Weights of a small transformer language model.
Size: 18 layers, 3 heads of 128 (1 for keys and values), MLP 1536 GELU, vocabulary 7268, 31.2M parameters.
Architecture: LayerNorm before each block, rotary positions, biases, tied embeddings.
Training: a variant of Adam for these matrices, 751M tokens, 11454 steps.
MLP neurons of a small language model. Each row is named by its layer, matrix (up: input weights) and neuron, and shows model dimensions 16-111. Each number is 500 + 50 x the weight over its row's rms, rounded and kept within 0 to 999. Numbers have three digits each.
A block is one neuron, or neurons of one layer that tend to fire together. After each block is what it responds to, as a language model described it from the Wikipedia text at the highest values.

L8.up61:474509512411539487424445560498601541493570391529480491566578395526526507460463496448582480482520514506480451520493494524495519456496488521566500530568469540500547539434556462537567523447479515480468402528529431444495522510434565577473648520474559454542550587555521448416558549507539480420
L8.up363:538335489508487540510480460535562444514493474611484498494598411566494586427542464534503403415531509534457499412497589535464448521528520543566543493593477455463522558491427439464576579428555466447548526529555434451523497550411597527407584495423439478636462576472467493518446495519491508426
L8.up374:512536465421452444503538391494602504572608510513605485544492390579463583506492561471463601465449582457468575417589526545535609463454466469508492538501530463393482516534553578411487557429473455445549492490520500594537510468502463550440547411506572502518473489511453466542503525531437532594
L8.up529:415483470521472501556506434544517468505670533565478504471552447562570523465445520464503584448464439517499519573509550515543483482587499424484570484446500493495520532541475559618494634487432536414471489481466503522494454465457457458528522472540597533499445494547498508470538519459455498430
L8.up869:485481456449489511533437402494565447516486450474477508513477510501504509474435543469451593541456410527508431450374505438497506440552563511421572492490507493427525592406585468506538584541519582475571484482486476476510496453410461501526427482527565449503511597518420473453455494486446515500
L8.up1003:498493348483435512571456467497605603482438544448522487475459414590500532484568435416511469453480566535529526515487491502510502542475521479493469544423514506391464384617456530490539535524470608516524524479532481551529374497462532519456604461497602532494508446512489530543492408455548513525
L8.up1326:489411442358432477498548547533582459510523527454586546461484470593550552476490564401587523471450521484493457435551479496441554584444523536463460451452516487369449484616494456486481478533482514514542471576530475531528537520405517523472510490483562511564395490540485550488487498530448439529
L8.up1352:496431447416499455449483539564542449525647509460563522550490512522535564482442613503524509483499485567446566486427480453547506509476530464510547510579447528478498508484556493539472537399532532457616464540521487536470517472417489505527568443549532434541420623497461476502513487498468539466
Responds to: Wikipedia heading markup. Fires on wiki heading markers: the closing " =" after a new article's title line (after an infobox), and the opening "==" of section headings after a paragraph.

L8.up379:493480418501503438500428557495555508544483493521491426468485518455522559538579469529494457501548528451580423529551453459497428508512521516475602450426538531512550444456463502516515483362500546565498491532445420431413487485602587522476495478446589543488497534529514497507494451601587516465
L8.up539:479493473508446499472464486539511426474427528531415471547479549566547448458532514455485538469543543631523467519465474504576489516522531459489484409419506504503636530509506431440549477383540565584517406439509429480407472470603568564570559533489538524524456571589455586496573484583632583530
L8.up768:471476472503494524420565537575510467538484468436480503510491500513541553470501551539493512542540472517608416496433489513507496525523519503466538417557437532583488479454496484538537475387506572599594411522539531499490489519400567589553569500480491581466413464521479468542573427489410455613
L8.up1148:415507474523428493524489478442433425457479496539477469478579523415510506508469440490470465499651545571498573511453442503489596572505561583460538511547512504474477415489507464529517578436492496524512433534557512490482467545494590359550541490500484514474488490466439504419473447564548502626
L8.up1162:447463469524484516469582477507508433473415428480432449556480514434481527520504487465487530485555528612550417521483463549521497528419524476532493516525507475492545533507454421520524434437567521513529463516424472428517494552457568645556569462431499594515516544578437543434496511424582534477
L8.up1325:454493519458434512489424506521488366490487516439466492534460547516532494505564489477439549511490477496480461562454464531545547541526514505519492532454512502506561559509524502493495443530482522584478506597486477495492500518541519511548544470400587529527550591573494435410486469450583515573
L8.up1380:517455415482425435447510426587513540472472609504513437605515410584553519472426446495487543547545539497529516560427450531580532445512497446544538535468550527555465532490533448563516526498499590518514502575397439469481589498514557569545666484466496562527489573580509531437488470480507592587
L8.up1451:517424491436449500446482507537582578502542426564458485509540464550532562518463530427473561467434535582552484563395512452541548469503489528527592475499476552536544568484574344432554524415425578542591436472507487440422572472517547520487402537471480535472522552526490531454463425458541488487
Responds to: Additive and pre-verbal adverbs. Adverbs, chiefly also, placed between a subject or auxiliary and the main verb, e.g. "had also included", "would later be", "is still in progress"; also -ly endings like publicly.

L10.up868:430416377499395564533406446573551517464527488510510543447540420511521451596501446506481402475480517506463484451452591520421561443470446578538486530437464502565547467502495453531547559488420484416517539486434509540451555565509509605612526399558567516540428513522543488434523501409427503417
Responds to: The word "in". The token "in", either as the preposition (in 2004, in the night, In February) or as the in- prefix of longer words (induce, internal, inform).

L8.up76:411477484485494551488506468477529482555560459492620557514518406521564513529597479494528510400437538533519537487539546435547523467447527493492536487595503478580553485437436539468486463506510460367535483377520508566520442547461501578470516581520604527541456479496573433606483437510530537532
L8.up89:505515472448544532438467510544543583467552590551444536376506490556530526491542563449544371542463593519430447440428509541455393487408496559487510431485503550526551485439567484557496472458587449587513463495398510459456417463417469494504522442499492477593519572506451478492575500478497572534
L8.up122:464498534421432616488595462549490406523546512472588541488483490522499592428573548490529533433469527462489474402502524539562509466571483589499445471435398556434557517544495424533501466517632475476579533545528499560487537435416453554538470562513442438500550542525420477499478466477438553493
L8.up212:482446532462462498480574512462543555470493494544549529470486472503479504476435509497489455533508482475467447477441632556505583494473482562525551401443492528524584550503494440515575510489566411476549542432385517495432554426441522544521460488524557532551434519487530590391504487565546526516
L8.up426:527411499481387518484600525494501472515517592538501480511471557504504635513521537452406484458536620557500467387442556588563449549472569599479536520467399426496473593529478512543478522477569542457527447481477471470434469463458509512476472475476509466525500554464502576511474571552486541560
L8.up935:418508512492537595457485445465517516454494470536571437468418460396492505500511414454508425500492484601530457530423496436519487507370581545519496484579564537495525496548464568523460490463494454507545511515475422511539440448507559458515378599546649463559547440577453522496507357452590492552
L8.up936:475385510455522500472468432447425561483591533511528468445454556550397472467569525543459370479490560510459519453457524458422563528425472550448533506499515511469513469524559463538507504516523446456608432522400475457481418566520523477583519548439509580555563547624526444535573441477509577503
L8.up1215:470376458407455505487582481540546520397457503514584500540464476594463546470526505510547445510509607579446495433526502487517499575558471605576498462462443528520566512502558465535444516518543503495587497490429493494441420549395455512419499489468585524509525533511503553462531513548460618542
Responds to: Word-initial T fragments. A lone "T" or "t" piece beginning a split word, often after a quote mark or at a section start, e.g. T|ogether, "T|ell Me", t|ender; also "cont" (contain) and "S".

L15.up380:497418476415544524513416491471567526480497574597562405540596524457484511467572443572498565495506503486488406504517585486547507487590453462485476478506459538479546504444476398552435557495561511514614423426523379400492615518493592618484607434489454493582546495534376537596445460533502559570
L15.up749:482433485444552531467471406548482467468525507568537416469478482515503502405487465507462554443484495564455477438469582506569465493473528526509575580485465584402553422513492396482472519526512366414533433422545433530411505402383600530512541479549499533468531541553570528601439457549518523483
L15.up754:533449441438445418467508443492486542521636436507521427525462493535494413465522513430493508492589451524506504475416550484484472496507510567493442508343494584497486497538537431541461569515494364439563525511474461549543501439444537532458571519516487509461521518552510466499481470557521581452
L15.up930:498438412458401508572442486477462458508507632516500502540499452482524539515426468481546574472570465498501495533423515505504502504514519563460534424441510483497559466483580414456496546494479483578501542493534497582545516454463545544460502508559514542434539559561484560532530484524580448509
L15.up954:479408544485517391397436552551501553560678564496469446474491487514468481487440559527498565552489419506452453494478527438539498473456467503501541441571451543493508494552449485617442539539479596506525497481503529572600410479524576466549609594495392558564499526611573547433471514501529472445
L15.up974:493419487445527456453531510550570483500540462497484380529530509535548462507448515537581530522466461535498364456521475468607568531604557485500476603542556492503531468487455522545489509525517445466573482490479465497606468431469519472531515511560483455561422484582530537560477554490545513471
L15.up1223:480461534479495558571498557506602514565539538498535530407528494490445597480482477417541595540547470522529496502473520470503533535548611496438514566453470587329467512561529508542522531501517536338497516530540536551488504459425566489527501541517489532524511616584384523539466490541445458475
L15.up1479:518505460427459555533579479543442426539489420507494526500474526546472527436486513525602416502474515494492551457471618526567507439563538449467492532449500529492561496516539406576549473543513470475491518486493428525499509459470476536427530559538400483523482599615358506565420446465545565517
Responds to: Opening quote marks. Opening quotation marks and similar delimiters that begin a title, quote, or name, e.g. "The Great Train Chase", said, "Mr.; also ( and headings.

L10.up1099:441505482478443520565528559551542414517451548587478499560512538458543583448464553531452550534559485541539393523518494577503430439496515420475553472539497608563610534489509477500577514399488433521513479503462496483457594448467501479555507432453522509507529558577446570488512500513549519474
Responds to: Pre-verb adverbs and auxiliaries. Adverb-ending word pieces (-ly, -ically, -ily) modifying a following verb or adjective, as in greatly harmed, heavily tattooed, moderately sized; also has/had/have and also right after a subject, before the main verb.

L10.up749:518441461459444456512576551506641415531520576537568471432565493563423532518409654477532482391527529515594433510473490466588410571520496530458441556432455567423580492575549461461532451512580583488556468493465503500559450398452423495472464557573474503489457493484494591472542517480512583460
Responds to: Split word-initial S/L fragments. Short first fragments of words split into several tokens, mostly S/s or L/l (Soup, SU-22, sustain, Lanos), plus a bare space before numbers.

L15.up43:500408502463474495467555543554544479479546504466526460479482560433557432563460507579527531445482410511502492546418490501512419490411502649423477463514536505490582471592489438499574480463586439495416495463453509494497423489442524505512512463438470538562508492519532569466426505622580464560
L15.up454:499508533436531487488475477476549494411505516506460518483500410457455547485487518512450487530502466555536547439489522523450461490534527494516561531438451494505598473437544523448520482544431508408446539468481480508516452491435594498436486470496592534606402505476517472558414431566532483471
L15.up659:490548455503506496486596542451554369405529599532543382470506586511475552492481447421529465497480522532554460523557521584568394523464562504488439508478518511515506389486504463482555431489491480530458560520584422430521484477480507473453479599484557610481468462569467476421481510512482504515
L15.up992:498418363451516479455542482487498520473487569560522489473567578470462505505435552505514495487437469538556563527498448479558515584594575542481459463428519498477543466554528413480519604451569520473486558426402495452522454485523462514548481575497525451517520526576472506479428483450481536526
L15.up1278:472415468461439497398524554565486437465578447498480481430546483454554454450527558604490519500490514481493433540481451511493511501428507496468472448518602427543599503592530499485469448532470445488458471478517548511462480571464534528574580454547464494574400507567445505461593427652477425541
L15.up1387:483526426511548571428610490438501516440453488571473472543555544469501502521456458404596516468531558560490526472438503619506523467490565589572480509479515436465562463507482473505508528414494504474469478512472415474497462546446506561501631523448551389490507465506518480458385557494571359577
L15.up1402:473459519467539472451524466513547490460674383623418510460566538480491560575470511583416452416548502479476450527501474559532488486595444492434595539528535434497511484564437442468495512528510403434469542443559493495537476476508649516509505474457542652587491535588448506473506408476463510456
L15.up1429:493536463376575472499468406518494501500547448501534495487484508507479563493467436453457497480462512543556544557428434478557480525518484504489566537493514493454536569452429508446553443496489433543479494458517514595452479407474546444500538438469463566531588513480512586457475495516463545507
Responds to: Slot before a verb. Words just before an upcoming verb, after a subject noun: infinitive to (users to, able to), modals (can, would, will, must, may), pronouns (they) and adverbs (also, later).

L15.up176:430505522452464505440514550528567399350494503512616536481623519516418541484564616543498474459429548529455524488497526444479577524525500547540544507491431477505519485481577486447552471518522440426512449526486557512489417517506444559522484405473428511531406499493433515498568463458528541463
L15.up501:516486433435598458448534474443559434490564445558511463501459517477475588536464485519524487479566512502549511510569487506528498515541465546559492485484447579456580473530535495545429541410518397445489506487444463547447587508461498520544433407537531387466523521481501562490418505532515540505
L15.up929:451470550451463494496501450475537440579526400531575483470396507380517504483462497523507467514471429441482540514526510496478509547493472555398574484555502496486475464560528551469464520492544475473513393524495460567513498450465434531558442553468449592596454439515556454414504430506533538559
L15.up1128:507534379444485531539414471409556484467468507459554499517450440550520474436449460482535457538539518528584472417468463455491471483518496600484561540515582484564552555474535558521546504554532520578431511440531479541527552474427591500505473533491591534516411474532519472566479580543575473556
L15.up1254:517501480462475442409497404470485447555599576548466528453581508545498561504437666516435428545506547501516480421534452498467514566492471528449571484402509525515458540624546415450577590497525470532508432546456530495604588436350475518491473528474504527454538441499483511471632528568594514568
L15.up1323:469434446499575508539516524510474424531490508509532550438499497611505513457486475496468452419562490513556492389471537536524487506595508619502571535472419493496484483546547494578546559566462388477476474570471464474449499483475502494541502501513478513474569495461476545387497448494514550541
L15.up1351:486533554453504514453501520452465432450557509507515525427461507515486569541507622437551434490517471525446443441488473467480481478514591534537522445404506479480461523450473478589516502522577536497481536598416451557472409535402537606516448478479450461489484541531409486488555515438621512461
L15.up1428:535496515430524539455552463610502448486504543547402462432469520472465549459468508631529471523456515531511515423521577605552527475560414546532538456419397479564571453597589484438524470481634441474458456552536507572481541396448453602518492549512401496498523536469530462583482534514531455492
Responds to: Word-initial fragment tokens. First-piece tokens that split a word, often a single capital like T or B starting a surname or team name in tables and lists (Carlos T-oscano, T-igres, B-ossley), plus spaces before years.